Part of a small language model's weights.
Training: a variant of Adam for these matrices, 1004M tokens, 8031 steps.
MLP neurons of a small language model. Each row is named by its layer, matrix (up: input weights) and neuron, and shows model dimensions 16-143. Each number is 500 + 25 x the weight over its row's rms, rounded and kept within 0 to 999. Numbers have three digits each.
After each neuron's rows, "fires on" lists the tokens most often at its 100 highest values on Wikipedia text that the model never trained on. A number after a token or word is its count.

L5.up297:479512493512475507524463514533467500500506488511468556487525465491490508477525502507442519501477538481520513502525536472502519503482538489482530479468507516485473457514568501526503496507500539526495536515491502496522518457516455519486500505485539483516490514506524499509533474521536467458483511483482498539495457446541495511462501501512487542536511495518467515482490462504502491524494
fires on: "," 47, " " 16, "|" 7, ")," 6

L5.up1160:439517473478488516487471588533498538500465526521494500497523474502507474465483492548454497507495498519476528543501532546536478449521520483504462479496530456481462470503499514505478507484474515518485502520507479496497499536506493506473501515499522474486508510508518499504497481494535488526484526507527458561488492521503534480500505509527463523551501531495462556512440490470451537523532
fires on: "," 47, " the" 9, "7" 6, "1" 6, " |" 4

L5.up1337:473535498469526493455430511554521478527460464516508533508498494540486521489484465490501496549491494514501490492509525500499463535527554511517507477462510515491456484499521480494495485512503512519502509525490472506486550487516504501471517479470489464528514473505509476477493528522509445482491447485494479500526476493502485485480482506508491498521492510452473472513514518494478543524539
fires on: " " 33, " the" 18, " and" 17, "-" 8, "," 4

L5.up206:499453518470520507531459500534469444499493508506481524498464472444530498494498519527516494500458512509474509484534549511542468492498506507483508469498517497486505478479464519532524492496466478488492510493537485479496519510515467499495495511518509490498498459511485498505500529548461507512484502469474491518487480477531498505540520516484493504518489478462510521474459447507503515498476
fires on: "0" 51, " to" 7, " have" 5, "1" 4, " was" 4

L5.up648:490512526495530521517503486518523519490479563521506512527509470500492483543527522502540520535459455463488514486538500479504470561518508475490502518508508465460482496538481518461483487534511463483509479473492497491493493505473461509478493523503500566469513531527497492518544533503489472491443519476508498501490465472486494479490495502469475515464484503460504476513524516521513494508468
fires on: "8" 28, "6" 10, "9" 8, "1" 8, "2" 8, "5" 8

L5.up422:525488512494481507484474504506487491496476507483489497492577493481520452481537514499459533469502521543469469517509505472483553496532526514536480514460488492505492493494466491523486504501494485477522569537543513506523518486509505471534468457465467454452484470490526486511531494525528480492508484471509552557482503496527510507457517505528493505524475511496453519459515475489504508485525
fires on: " in" 31, " a" 10, "5" 9, "0" 5, " Japan" 4

L5.up333:509490476531513486516507493525501499509490514516520516518482477481565512483518558492527472508468528500483469502489524515523497525481495500485472532459476456494488471512482529520514512534465498485484504471538434465528457513522505480473488538450504496510488514504517525494501465527517440463491490470497550467477476473518488486495458490485514492467504497499490461500485512488472512464503
fires on: " to" 54, "t" 9, " not" 9, "," 7

L5.up867:499471525577490471508527494516491470488498503493520465453574489486464490510494504526525506480491481504469483500506524499491483491468494439528457508466494511516494457493489488492480509512507465467516503528500518528507497496501482508493507510520544458529501458528498485497513501522506482528468474479480517489500471499520502496458476454470525471482497520522494509430499494495509512532497
fires on: "-" 25, " in" 24, "'" 13, "sc" 5

L5.up582:500510445516509513516495503494471484480491468517467490487468482487486503475504467513487459477530464487481453443492530495519499491551526478485514499471506491460525497489514467490515495484513470459459504531454491520499489559536466491481485514509527514535473524561564512531531462475457512509500516493466491529508480536542491492484502496520466509483470501508494501445487495508497515482510
fires on: "," 63, "3" 8, "4" 6, "0" 4, "1" 4

L5.up525:537504492525515492522480504543572493539490485516484522496530491509488547495545511525537486513475432504479538478508476499498482515477532446525509511511508485508525464505463533460528482525467511498553489493507534511545495500499466493502508515526518539554512472499569525496514485515534517459487470480497483466468469480515500493520479533476523522502473489443504488488491518519468517518483
fires on: "0" 19, "1" 17, "2" 11, "3" 9, "7" 9, "9" 8

L5.up663:473502479524490498475491488516491510520492497531511519494510479506486513502478512544539514519459454536503503492469474478526500494469496457512503524472505517518498492471531523487496495505475489480525510534526496464530532462509495507456478464520497457538507494513516488538508485548542519493518488505488455503488490513487496491460497527503498499515522478517505513477475488481485515511517
fires on: "-" 33, "–" 17, " and" 8, " " 7, "," 5

L5.up444:511489520532533514557480522544505515481454546533498511498557494470477538492491491520514531440531481472493530478474553519526511493517466435522524494475516490526477461482526495531501541461443477476507497522498482485518513524542481487498523525488528516510479520524486514480522495471524481499485482487485511489476479497493529471487516508490492553471493466481493496490524494448484529490480
fires on: "," 38, "=" 22, " As" 7, " |" 5

L5.up1919:482522508522466555516515500516551503521494488548487522491501467454485519494527493528483468538485483539493496479505512499526494506519509520482495495492465515456495451512511499509484496555443476495496535519539418472517503522512490479475475476475473513444507541501565478506510463476539472512467532473484474511496451494532514492529482492481502559484473500422451502467520478490503500510526
fires on: "," 51, " before" 9, " by" 6, "4" 4

L5.up630:461499473507509537529489546505509496504475473526498520501522515467490523476466512545544486526483502516516484518444550483493498569485488507469498465539483491490503471482514484511512511495451495491526498511523476494523487471499454467491466488499508447506497516518475477494498491483531518478478447495520527540497479494456521506481477540501498480530471501457486525514489522502515498525515
fires on: " and" 34, "–" 13, " " 8, "/" 6, " to" 5

L5.up1042:525511501492533511479447496540528474538510465521460500501532483484515516502486499496520468530459533517501473508498459528525517490502513484505527467486490512530521464504555495474477476511526548500472502486456465457482538445514502503516470526474520492525506492517491481515517459523558456536472498500512482522454456502486466503514540483501538475533542441547488478481455516489543501542463
fires on: "-" 20, " to" 17, " I" 12, " " 7, "It" 4

L5.up679:511469475489489507510488460509497520500475513494499504479498504511494461532500506518501490498504437456532463470466528502515479535532488477464533530505519502465484488539511479459540506544537487451512497480477483448506495509468477504492460520512523528467501536498491529509550466482545495529450534538477507466489477489523490469521510490484476527467511505549477461522469471506504521513476
fires on: "1" 33, " who" 12, "9" 11, " he" 7, "6" 5, "4" 5

L5.up1436:478515510472525508495484502469484504473488521516491533502482473474476532512492501506513497467516456514473452543524548504536497517535472467517519467520490499474502518482481498500502510475518507498477509494501477506533481529552528525513493525514476533503554533482473472484512503530471458523468547535537507490490493486482467453473528533524473496489531519512475516511518497464512506532489
fires on: "." 28, " to" 18, " for" 13, " P" 4, " Street" 4

L5.up129:535509440520521476473512500506478503521517495491537499503478500529467525508460517508538477509539512484513522515550496470531494513476497485485473473523469444490483505504496520498503506477485522500511576499519495462525489514467461512466576502519512482510483533462516496528481521530495450524484505447495481517487464490528485462464492489456511494515465512510474549489505508476526510467501
fires on: "," 26, " in" 16, " on" 8, " at" 5

L5.up710:480454496497492536525531557504532466501477510500513524525529500486510495517457495478514485479490495480529519526467515504511547472539540499494464534501509530478460494456491504489483490507449507491506528479551488495525518533498464490545468532450456516493453467510500517497517521472451477524473508497489506555500496529530501493469537503519500525510481493518450497494497460495465525493504
fires on: " for" 23, " of" 11, " by" 7, " their" 5, " at" 4, " Best" 4

L5.up1821:511499440503498509505499478505492490508503520482516474483494508544549541512514520504544489465498473460490524494535531536501506519513491492457491549480516495460490481520498477509482537510494506470503480540513479493503542464474492496493496506523509533493494484516514492540527520523560465522437484497495548531514489461515505501445481482532537473485492486490510519520534557467501480475504
fires on: "2" 17, "6" 15, "8" 13, "4" 12, "9" 8

L5.up1589:491511508561510520509447555475551456491446483547505500540528467484472514448478462463507462546484477508510512499484522472509444519479505483481505477513511500519482492492533468495484510523458499505537516488500516483509508494507476497533518494524567532496510524494498511498542469524458497474504487495543506519474491478512497538507512526488498535488471524467504506485488478428545459487494
fires on: "-" 18, "–" 16, "^{" 7, " well" 7, "/" 5, "'" 4

L5.up994:475522532515521490508480489543479445460496498483494501553524487482478464472549531515517497507504507488506445530492517476504519512458489453482538519485525474465474497500474503495531467527463551515488473510509516449506505477542467555454519566442504470457489476484520541512491526506502470486470519510571530499497494488496489519491499522490501511480523527514490463535505476515430491476516
fires on: " to" 44, " as" 17, " " 7, "1" 7, "," 5

L5.up156:514477509481469517528485493470485490471484489488517530477523490492517512501544491484579515485483486540497476520530441515494455501494514529489490510492498434501506492475549480485485494482510528491494563484488535508548506542497486491490466486485542462469499498480500502518472449524525493484502535493479538537502488484502543514475515489520487512497466493458482506498488436491450499504526
fires on: "s" 40, "'" 10, " his" 7, "," 6, " \"" 4, " " 4

L5.up1659:489486532522540538521495521521511510446479513507476534494497455458490504513467467463500516542534465521526446472487522534497470478510524492505520502489520519536530424470501483482494456462496527477507466514513473477541500527540515501473461530488462526502530518507494484485504474534521550524512494499540475509488507483509486487438458489522540494499508536558456548491541505484512536491498
fires on: " for" 29, "–" 10, " a" 8, " has" 6, " to" 6, "p" 4

L5.up760:537527460505481508539468477516472478469499524515482531467526542492491482520472449495493466490473512465489519497488486531480519510512493532529542503490477493498451494492519465501531558551469473500525476533530493523462508547504478498476520486487495527529484503544524480514520510481486513475497475533478479507473531481499504502487520494448486518499496472480469506491519489457488469559503
fires on: "1" 21, "8" 11, "9" 8, "7" 7, " F" 4

L5.up1511:479467503483515503494517477512521474477492507508490511466545496479491494531525465519510504475508461550484446527526505530515504492476492484475502465494483504506543428479480466496529506492505556482514487471516477467526533500481478483510478543535496507499572572530494494584498488484551491476493475528507490469500474477489499485455525518460483520492516494503508548537503501497485498537493
fires on: " for" 22, " in" 20, " to" 7, " New" 6

L5.up974:511506527501515493476548527506475458488524567525506540567522471496497521538483548485488515514519557474516472529539474440497515494504485482510541499477483457517524483480473512517502447522519513488500528470543441477524475489552493487476521516487548493497498469487499467497503512473542490506511523487509522486510462483534548485541499472468528481549519458503519483534526493486464525499476
fires on: " of" 21, " to" 20, " for" 8, " —;" 5, "s" 4, " \"" 4

L5.up536:508507496468519507539452477532487510494500506542431492456523510459511527466511536459507499539488471515442487517484512459527497515524458478477543520487501493485514491496509522485524497518491504506490546532503524502517489469565500483464501543499507421535505508525493460481499468523505467450508490528493477562477491491527502500494525535457511536514512421530477512484495503472501483502476
fires on: " to" 51, "'" 9, " had" 6

L5.up798:494498467520502488514469534484539484493475496544522549492533475478497512496475516541534559485467510523546495482488529483526489499470486477556537548475480504525477457514503487474507531518457490502526531487500512509515501506497456470471524539500506521515514492495506485478521476535493458509479498493527511539475479492502536510473473491537477466543474509511464486512500503495479510500452
fires on: " and" 19, "-" 18, " |" 15, "." 15, " of" 5

L5.up1491:497523522494536509529474474516533557481458517511520517529526463480503497488472508507511471518430473500543544536519535522532511540506473506488512524512513523513504484492507524491523495501474466491528494459483458466499499494529457543528504459501502478519523514524519511513492488523520517512481530520527491511485522464526517469478529504525492519487497488505473517495512515506478511544529
fires on: " of" 40, " to" 11, " most" 7, " number" 5

L5.up1805:493469516502518514471509524514536480494495531483453545528501506501495516529569512530506505489510492493478473460501458460517456513472465431479521518494460508534447474500461507426506468515492514514486476499482509466523518538464480540480500513492475522513525494531510486509502499530536483530454532476536513485470486515496476529507528527466528495461500494519520485475524498524505530527498
fires on: "1" 27, "'" 17, " in" 14, "0" 8, "2" 6

L5.up1514:494494492518472524505494507513523506487482475533496503487525485486508509524539483533488475531443490543480495501532502470522514517463466482444501492492480496467495460484517489495528513517492491498519490492528501496511492440515475520480516471520458501512481480540521463528526449521500433469523503496465513508494501464484503503542502508482550529516493480516489501532485470485471532534476
fires on: "–" 26, "2" 15, "3" 11, "4" 5

L5.up562:474454499538520457483483466526492490505506526473518530537518497500483499480494500473533490487515491485536492530479542514535498449471546509488525508464464512508524473498501542509467504487509539484487493506501495499489529529522496509486541516506507531472543472488487474511503509516510463455515474489475488475498464505488506497511495481524509531529445505539463503485528477466502500537504
fires on: " to" 49, " by" 14, " with" 7, ":" 6, " as" 5

L5.up1407:540493497510486524512453471528488488512453522498514500471534452449487490486546467457523505550460528492523496491504483469523544494508500485497516488498507490484491484495486491492480488469486492497548545512503509513483563506552508493543480487475480500527538507535525525500490481548510483496485480529492470503497540486531507503459460494539483564533491509513491516440515449472518475496545
fires on: " a" 26, "″" 19, " the" 8, " an" 5, " in" 4

L5.up1647:496462491523515472496475550516498485513471477503543521497516506482483536490467496497481510509472504542514457516511488480532496513461519487469484504490472506517468490491482483510461488451503495502509510524494480487522508533507556490443554494490483467530521505499504503496504512529539471474516480520487489531467471482483477460493518471513533493464462488436457519507516471466497522490512
fires on: " of" 12, " was" 12, " al" 9, "'" 8, " Jr" 7, "Ma" 4

L5.up1024:534499496510516517515503516527512496437471541494477499458521532485458520506501491482472477522513458531480463499441496492533444533492495518491489504546496502507515480496510506505521500483484493491501495490497447501508472485481490509555506489490493484505484516529487532524509491540525449464451504486514491520499473500505518446493527471503532491520453494438497507492488544476492479567484
fires on: " (" 51, "'" 11, " \"" 8, "-" 5, "′" 4

L5.up755:451524494496524501494480486532527511467534457499475509536506463478482490492497436476476560529461504519466518477433472487521500477472548522506538498513467490529477535506490495500495469521453514516512501450494518519508477563535445503517516487494502520471495481508535519537533527516501452476516482496512472542503519496484486518488501499448506480475516462494502488522532540455501511523479
fires on: "1" 33, "'" 16, "." 13, "3" 6, " " 4

L5.up1903:515457473497493506525460503567544511519464529515501527489493497503477498523486465549509516481446474476533485477475502492494493507514501457499448515520492527525498497495490516484467502515535479477492497518504441509534538468515508490549532518447526509503495532516506521505513467539478481489488473538522514497468468499548517475489520504530509524497453492496550517509508495463501478517464
fires on: " and" 16, " to" 15, " of" 9, " on" 7, ":" 5, "s" 5

L5.up1403:528453519528504504513494481476509506504487533529508474512517505510507519482501490471533477493499465499521535552510503521526491516491543480496503527518531494469491536479531518522468536520494487497505480466506462470474480466461491484471482483521504495479499540546539531468497472471539479502447546479477506495493475494527524526464491511487516493465502501453489506518495461504472489482486
fires on: "-" 21, "'" 15, " April" 12, " was" 8

L5.up1437:493452510531503557507462508556506526508496450507500559505552501490478475563501498541508493499471524443499472465459502510508502502551560515500491519546525510487489490523476485508498529536495521491543484531532481482491494506528508515494488485525506516485529507525471509483558508485486535478515502543473517575482483503502534489444523489507477542495460493495477480454484520499505513518497
fires on: " two" 21, "0" 15, "7" 11, "8" 11, " three" 8, " four" 6

L5.up1235:490476492486537528541474515520527514507493508539526496502497515527508517487473484475521492487447450485518519447466518472558535524509518494485517514464451478460483500486526529513503541507462488485492534486471498480493465514501490470545519508497478505496463514514500555494521464519506439451511482496533499523469521476524514510527520486500479536519454488478488484496530496495480472489527
fires on: " \"" 22, "'" 10, " a" 9, "(" 8, ":" 5

L5.up598:531476514523500514518482475493494517506519462514560509460531466504488494496521494513503542491457494523476507451472476534520521476478514477523523499478495508503497471512477520529486513498493496476544528529459487517475485455540465481510454507492546549473502502538530485509607525526546470497505504454493515534455476455522498486505482495488548528497504453501482506502485480437462496480516
fires on: "2" 20, "1" 16, "3" 9, "0" 8, "4" 7, "7" 6

L5.up1718:503552530517483514506505495499474507521512524493527489512515525538500529502504522492499495523527508529566514485505469526553467491545461513464462517506535518522480483495471508520512511496453497494506519510494468471523525499497488488462468523521471511527463506485494476489500483490507527516467522492503509495496460491528491490492493517470510480512490471461500499524522506501503521474498
fires on: "0" 30, "2" 18, " they" 10, " to" 4, "1" 4

L5.up1379:518483494542469486482451516546512465515537436480488507479478459437501550488543514481510488492468463514484503513532508554511486522541519483490492495449474472488536475464551495479534533488489496483521572503518493483526480507520483538486509515471528486513555488489519548531502482482499496471470506450521508501513529536512477454500479472474538524490486454480499511481494500506496516483502
fires on: "." 19, " or" 17, " and" 14, "1" 5, "å" 4

L5.up717:484490476476495490472477484547467551516466463510514516480493541510495516523507518446508481495439492513538513517460481511494511483533529506482493494507498512503462478469510474465557493464491514471465510512492494435527504440510480506547514521479501507529521540540498522503491490522493458501521513517502476499501471480496494515492517502515514497517508503488482529529486484493506493494511
fires on: " to" 24, " of" 8, " after" 5, " until" 5, " before" 4, " his" 4

L5.up1571:455472493495497479537515515484496493467465536498528578496511496517486492528500459517479478504522461476515499537516507514509515490510531510494496540513488495502501506466482487500532541507508503488570550489483478467539499543494509493470515503545490477496509476516522470538504499553488496525494511504437499532468512507549467508482528533459461493501529452478486489513535495493490534492520
fires on: "'" 41, "s" 33, " his" 8

L5.up1240:552488507500464451485496526499498465489496475502540541484470484511445519528497545496540471518492527501528501530491502490513490512498527494521495490495500523496442472401493488553525498503470450472510535579534470503495480505505494438479501550488502497490469506518515496509514507498514487526511479519525513518501477470532525499461514473540471463496461524480490507498504462488461537517516
fires on: " in" 30, " to" 7, "'" 7, ";" 6, " \"" 6

L5.up1479:545545496477547492512463499508492503508464520522495465510519491512475558518478480536523489491445516478485511517489462471471514520496479465454522476502481477515463425515490492451489498469503496479554521522477467477495455483496511483544507520502485537492480500550534491528490507517510496502518510533485462502496502472497501470479508548507534483500529496490473509464531513438482506525495
fires on: "-" 22, " of" 21, "–" 13, ":" 11, "0" 6, "1" 5

L5.up1440:526505526484489492551470505563485511500498502528525514529529491528509497462476550509522502513466526559462505542497532503504509515488487449508464498478499503491517489543524529473527507496483509485493565527478485531524498519514533519530537497524495474526491487501510487515505495499544464502480481494496511516498489545522541511465525468463503520477529495496495509489477454506512495517498
fires on: "–" 20, " and" 20, "9" 15, "," 15, " ×" 5, "-" 4

L5.up680:501466510476502503545487504480551501500475483526540551500475512488496517504498528503519509527446484510513500491465503507487494509506469522517528486514430537450511463486507498456506500511488500500490477487486492457510536514469492495491464526533545490521480572526476465539509489515514497478494501498500518484484528472487481462508485531471555493521519448508459509468499484517516485530452
fires on: "2" 40, " +" 15, "'" 13, "3" 10

L5.up349:529492510471526498531493507501519517500520494463521491500542481520464491506493481466495509518501520508527483516528526498512516488498523442498476506548472491495473467480518517464476479496459551486518492494515546510572496538520474494480557485499480465503496512509516511511479519523497478446507487509533531489534494497526484490498473500497470531483502504515480497499516479462517498520519
fires on: "," 32, " in" 26, "." 4, "1" 4

L5.up1430:519478545537492497514447507515488488523432489472543512511519534498468494479507511521487484487503510522452508464521552481481506530480496492510502525514477531439507463484524477516506541499505516515531478523532498499545509529489523513510560521404498472488520493461490526523498485487525463446508515483459488480483466517520493517537491517479506540507531476486450501477481512464521518534560
fires on: "," 21, " of" 15, " in" 13, " and" 12, " including" 6, "-" 4

L5.up844:524468437485570504505491468490474493482492494494527526489511486493482505522470487499534503512490492527516473511483481457486516495494536483456465531499449469491488487498499499527516506496502454481532503503523502461543545486509507527497527524491484510503510507498483456477500460481509515497479468510484484531480475492498501495504465504498516493464497503462497508513531492494511497458476
fires on: " that" 25, ":" 12, " to" 8, "," 5, " in" 5, " following" 5

L5.up1105:532523480533518525501497499481543485499478503533499528483527488501466506488522517490478457537518539516524506495483539511542497500504480495502492528478421520492501454498469527503562466516487514501508502552501465487530506544524484481464507509494484520485517488505530510480492475474502494485497531522470486527477514506563493482438475490499495541499510507494503553489528459485444491482503
fires on: " to" 21, " which" 19, "1" 18, "2" 5, "3" 4

L5.up904:517524487511522537510509561504487486487493500515528535534508491491489507534550505467533493517493502492527523497514522460506529485492496479474487494532498465506460470482508495510530465522459503521483502527472489502508488511533470489513450469459500491508490492485496494494478530465496512491438525526491521501500517451523516519524530492486449517522509502482485482501507469511474542464486
fires on: " from" 15, " at" 12, " of" 9, " in" 6, " after" 5, " all" 4

L5.up1086:479459518522481528542489506543520512496486455508502579496477505487499494517480490494504453516521504503537504525464527506506508468486528528529495490477540544531496486473471494501517541500487542497513501526525511498489517471519470484481498513492540525480565529521486444453508501469527498506498476504498487550471487516505511505494509488465463527516508465498472507495513485493477511502480
fires on: " |" 26, "2" 13, "3" 11, " " 8, "." 8, "1" 4

L5.up915:478473475494474511479471517521532492472505495540476559477533456475491510489516546489485494480509512549545487510473504474523529478528509521517520479473518504537502458483513484498531452518477484472477526469501466504502478442499455510508478508485549463503551509526514524510524454511515470474451513570452540534500494461490505477468554523514484501487499456473490496497496465503471515518512
fires on: "." 93

L5.up1554:498511474527458488546519488506535471473474509550510521518524515453512502534487502471513483461494498456505528497490474523513536478527468514532519462504501467501510452507500515446547498499511491495525496517457485480493527553511444479483500483492483508453470487554488502538516476499518503492479483520480464472488437479549483518500518505484518497488490472523512529452496487479534470503471
fires on: " of" 22, "2" 18, "3" 6, " up" 5, "0" 4

L5.up840:474478499498488502525510503566563509468498507544495530489520455502521465460491444469541430496456471479490487442466501485518513503473528523500494462501482530542442440544544483496494479506480494517501546486497479501486487493522462522469469489499466513499529527564541507509490489499521541461513506485518477531504513484500472540540482504461504497464471468530504449486511477473508523474464
fires on: "0" 20, ";" 17, " in" 13, "1" 8, "-" 5, " of" 4

L5.up1427:486512510524517512502512521552500502472454517465520490507523486490473545503500474460494487535489526483519515511487538501481524488532509519491487481560487498500487527482501555475544502487471492496511520535504477509502485535493492461524529557501495499500530547529502528533510497541488458477468492488511504508491517514472520523455480495504460558505538516501496511545524511467462520484461
fires on: ":" 25, "′" 21, "°" 10, "," 10, " |" 6, " on" 5

L5.up990:508518460492532527537482503498555514471474501523543535470523455515512487503508509511473495514473485524499486521488531475486490513523465494509489526509450471489501487495522519441544514492497494511456487549515511448508492485522492453523504540450552550493477486509536488547492448467478458512452521490494513476497490485508498468472484499512477553514457495485484478462491472491536479492520
fires on: " to" 23, " for" 20, "×" 11, ":" 7, " could" 5

L5.up1816:510482515482537512519491482489532504524495469517497478513509488498496551505494453469502519530486475509500491515489507509493463515498523465473446505510477495521464485486492482529574517489478489446483473495495527501527537484520479492479493515482463511526498535499532543448500475516502479460462495505513515487507485479514521535433492539521516507502498502459500508541473483502518505489489
fires on: " on" 19, " in" 16, " one" 13, " from" 11, ":" 7, "," 6

L5.up1044:513490467476505520469501525527510510563534442529476489473532522491494495496530482516548494451495495540494508512451552500539490500500495460506503508481542508481465471506548548495455481480480494469494522500474492521502557492504481517535524509505494531496493475539543516545505479497504527489515466446462451496495470469492521510460511509524511507494503482483494516520490479510538508555524
fires on: "-" 40, "0" 15, " and" 7, " or" 7

L5.up236:526520474525497499465530492518495515468492508512517524548537491546514507515478540505515504436496511504512510521502512501484541506523502499509462530551461485507511461498518523497477522540483470502527532518528431503530517488445499453464517499498543500503505499483463537511475514503530506499515492497537490486533496498510519530478466480494496507473495482463502472496502494499505524489496
fires on: " the" 29, "\"" 24, "'" 16, " at" 7, ";" 5, " |" 4

L5.up415:505527493484470515541438497525455486536524486496500510527501494508505497443496527519475450509479497486527559514516501456515517541491495501472459482510481529469517516495497485490498497494490500475507511517491488510511491487524467492514489518454489451479536475482533501491513486528476482512503490504521493552485505495533514509496508480508513503532499492479512488538441527439487483497512
fires on: "/" 13, " and" 13, " or" 12, "–" 7, " no" 5

L5.up1384:515482454511502473502472512573471523502492498493509521445519491482470511487518499521506485479486535484530463488468524512494521481541523472523469529498503501474487480486491509520436519446511511499479483519497491506514456496495511522469531503497515510500494503493536469503503501516480482470534470483485471492493487523489492501496509512492492528517512473490478503500522503477498531534522
fires on: "," 28, " and" 11, " as" 11, " the" 8, " to" 5, " then" 4

L5.up1243:525457514480487493485459542498492449472461543529532491539498502501465514490516525478511481480417512525496464544515487479506500497500512467493505501535507513529482465510455481521521473535520531506560469517509488475514481531537511516546545523470499523502497475528488499492504522488468473534457512531480499468490485529571474487493587554501467496504482471480471455528502493425464511529493
fires on: " for" 14, " of" 12, " film" 12, " to" 10, " was" 9

L5.up1453:533463495464546466508450518498488502546519510480486507493519461438466494514513498552524494535504562501561489490473501507498489469518529494532461508501491502486428485507465457537518479515483541514506500482520466492534500502484522509503504531476518499459555534502496496499533517532504481505445505485487510502458537524511495495475511535530477509502508518530488476467479506502488570527489
fires on: "1" 32, "-" 10, "born" 9, " +" 8, " the" 5, " GA" 4

L5.up81:515494478468523475525525506513542529478488498527524525484518491476507478481515506495506502489496498507516500493479526488510460473465455516500513489466430460528485437481468487487518513483485597540481553503520505463498522549514453487484505510532523514504501548515517518501494466495518471477508538473472525479493490518485480478510519555459530526517466500501476502489501482518493491527520
fires on: "," 74, " in" 4

L5.up811:474506473517490498511462466532518519504486504503500494498530472444524502526546514452469503523506485527512491506528480467476493529521515481475465511521494471473521496473548525457548490542527483494514523497511489478541524547531486520492515499481491459474516517491499478550509478495470454476441506472522499494506494475544504487525496545455502523523482466457473495487512461504529502500483
fires on: " for" 24, "for" 18, " to" 16, "'" 7, ":" 6, " by" 6

L5.up1030:512491482454475479539526511479534491503491538487497511492467489514465486547537519545501443513446469488453505458479466469491489521519473520530474478512519503476484457534474520466541499491514530489514499529489502506478514467481462495511483523494499512458492535533519480494513486506512475537465491486448528471481461489510531473515515515484531529487546511489470459516483526518494509543483
fires on: "2" 52, " " 18, " B" 8

L5.up319:463521462484485530510504519528509505488486504511498480458541512476487519471511502437518479507462461470492493514451488460518517546510529523536494506486508509532467471505502484520497519480485481514508552515476498546447511489512498513544507519517514517514545549515499501481518507544525498473503473480539493570512507475505535502479505501518513508509488504486489505497484500520457537529493
fires on: " (" 44, " Democratic" 9, " a" 6

L5.up1118:564504468489566467508461509530500489522488526510521547469509505477441513501541512512492463518450502536502495465487499484513516482473500525551524482528483464494474491537507503516504501502500515493560498463485438447502531509497472522490501498488481514540534520476496494519489485482519500484475517473481488502480475486521466493531520486480581489507539514504475507511510454496477495498505
fires on: "1" 20, " of" 15, " to" 15, " |" 13, "2" 7, " " 6

L5.up1515:488490489509501522515467526553452468499515501464525506523512498456508471511544477468488494509505462523528427494523513507522473524506520481491510487497504527452497499515558481535492475441501498515498495510535477474540509511550534490466532538468509479489530495481498502511516501492497481536521492489506479522494511548517445485474475513514520512484469493480479515484516497476500539493487
fires on: " and" 24, " was" 23, "," 13, " is" 5, " &" 4

L5.up153:441461456509499515515504544529531499539458503514519527447473489488478524505501498477509499492494476483554499461537531548520467503474527488519457494463477489540465462456459490468502511485494495457419532546535490524470537500467493509468472582491493472528484501487518528521514499501508445510495484468519517503494475498484494479468486489525471514467470471468470505452477503505478485462529
fires on: " and" 43, "," 29, " or" 7

L5.up1866:503480496507496512486458490508508535460535513522496524524533479523536504496484481455450446505515525496538508482488542498523472540503486485477473528489445515463468473443514483479479486537499508471511493499534466517542551459488499480528513514493499498518526514553477536516499485516509483487500457476462512514510534504476504497521482519528506478502540481483535525508500522488513508537540
fires on: " in" 35, " of" 16, ":" 9, " had" 6, " to" 5, " for" 5

L5.up4:532502558524469513497493498516520489496483472504468479461498473498496513489490506448473472491498479480509524559527469495509504524504489512474449512517429468495493477504492463478489485522501467476483498532530486444497517502515506474490510480497500496522478515513485480491505498530507455480494542479521491517479500524547484454472507496498515534467523499542522520527487501484514515509504
fires on: " had" 31, " has" 16, "'" 9, "t" 4, " also" 4

L5.up284:503500514494512545489482529469489487523537560555526502498515521497515467488528476521502487527485501478542512490513523453526512525468484490516516509520480513507469480479539558503483510517476493469506505468476474497520518489472508523537502528565493546472551504507505483519520543497511531532461527494535517508459474510499503492513516529496481481477522474434455489480523492478489520519524
fires on: " of" 30, "p" 6, " to" 5, " (" 5, "1" 5, " among" 4

L5.up1700:516517469508510463480495512476475516507471527496483519511526475493463497496465480518522506480536527522519531521572463507478495496538502468523503527480532497517524462507522462482489447522502500480462539497528506419522545536478518496482513480483509516484533485546517430504522502525491510503477524502524488518486512501484522486505508510461490571499473492525517505510526517522529541470506
fires on: " in" 31, "8" 18, "6" 8, " on" 6, "9" 4

L5.up1287:506459503481488467513474492497538520486530538531518506516501501491498515536455518463522520496482465479477498503540537505508518508542494474498459524502509524512506477461520495513537506501474490458540522533511482513505438551473429513497545527497521534522474524491498457533528508505487469506490509513502504458499447474530499499484532532479519509522496481542464485433452535477530508548508
fires on: "'" 32, "°" 16, "5" 8, ")" 7, "/" 7, "-" 4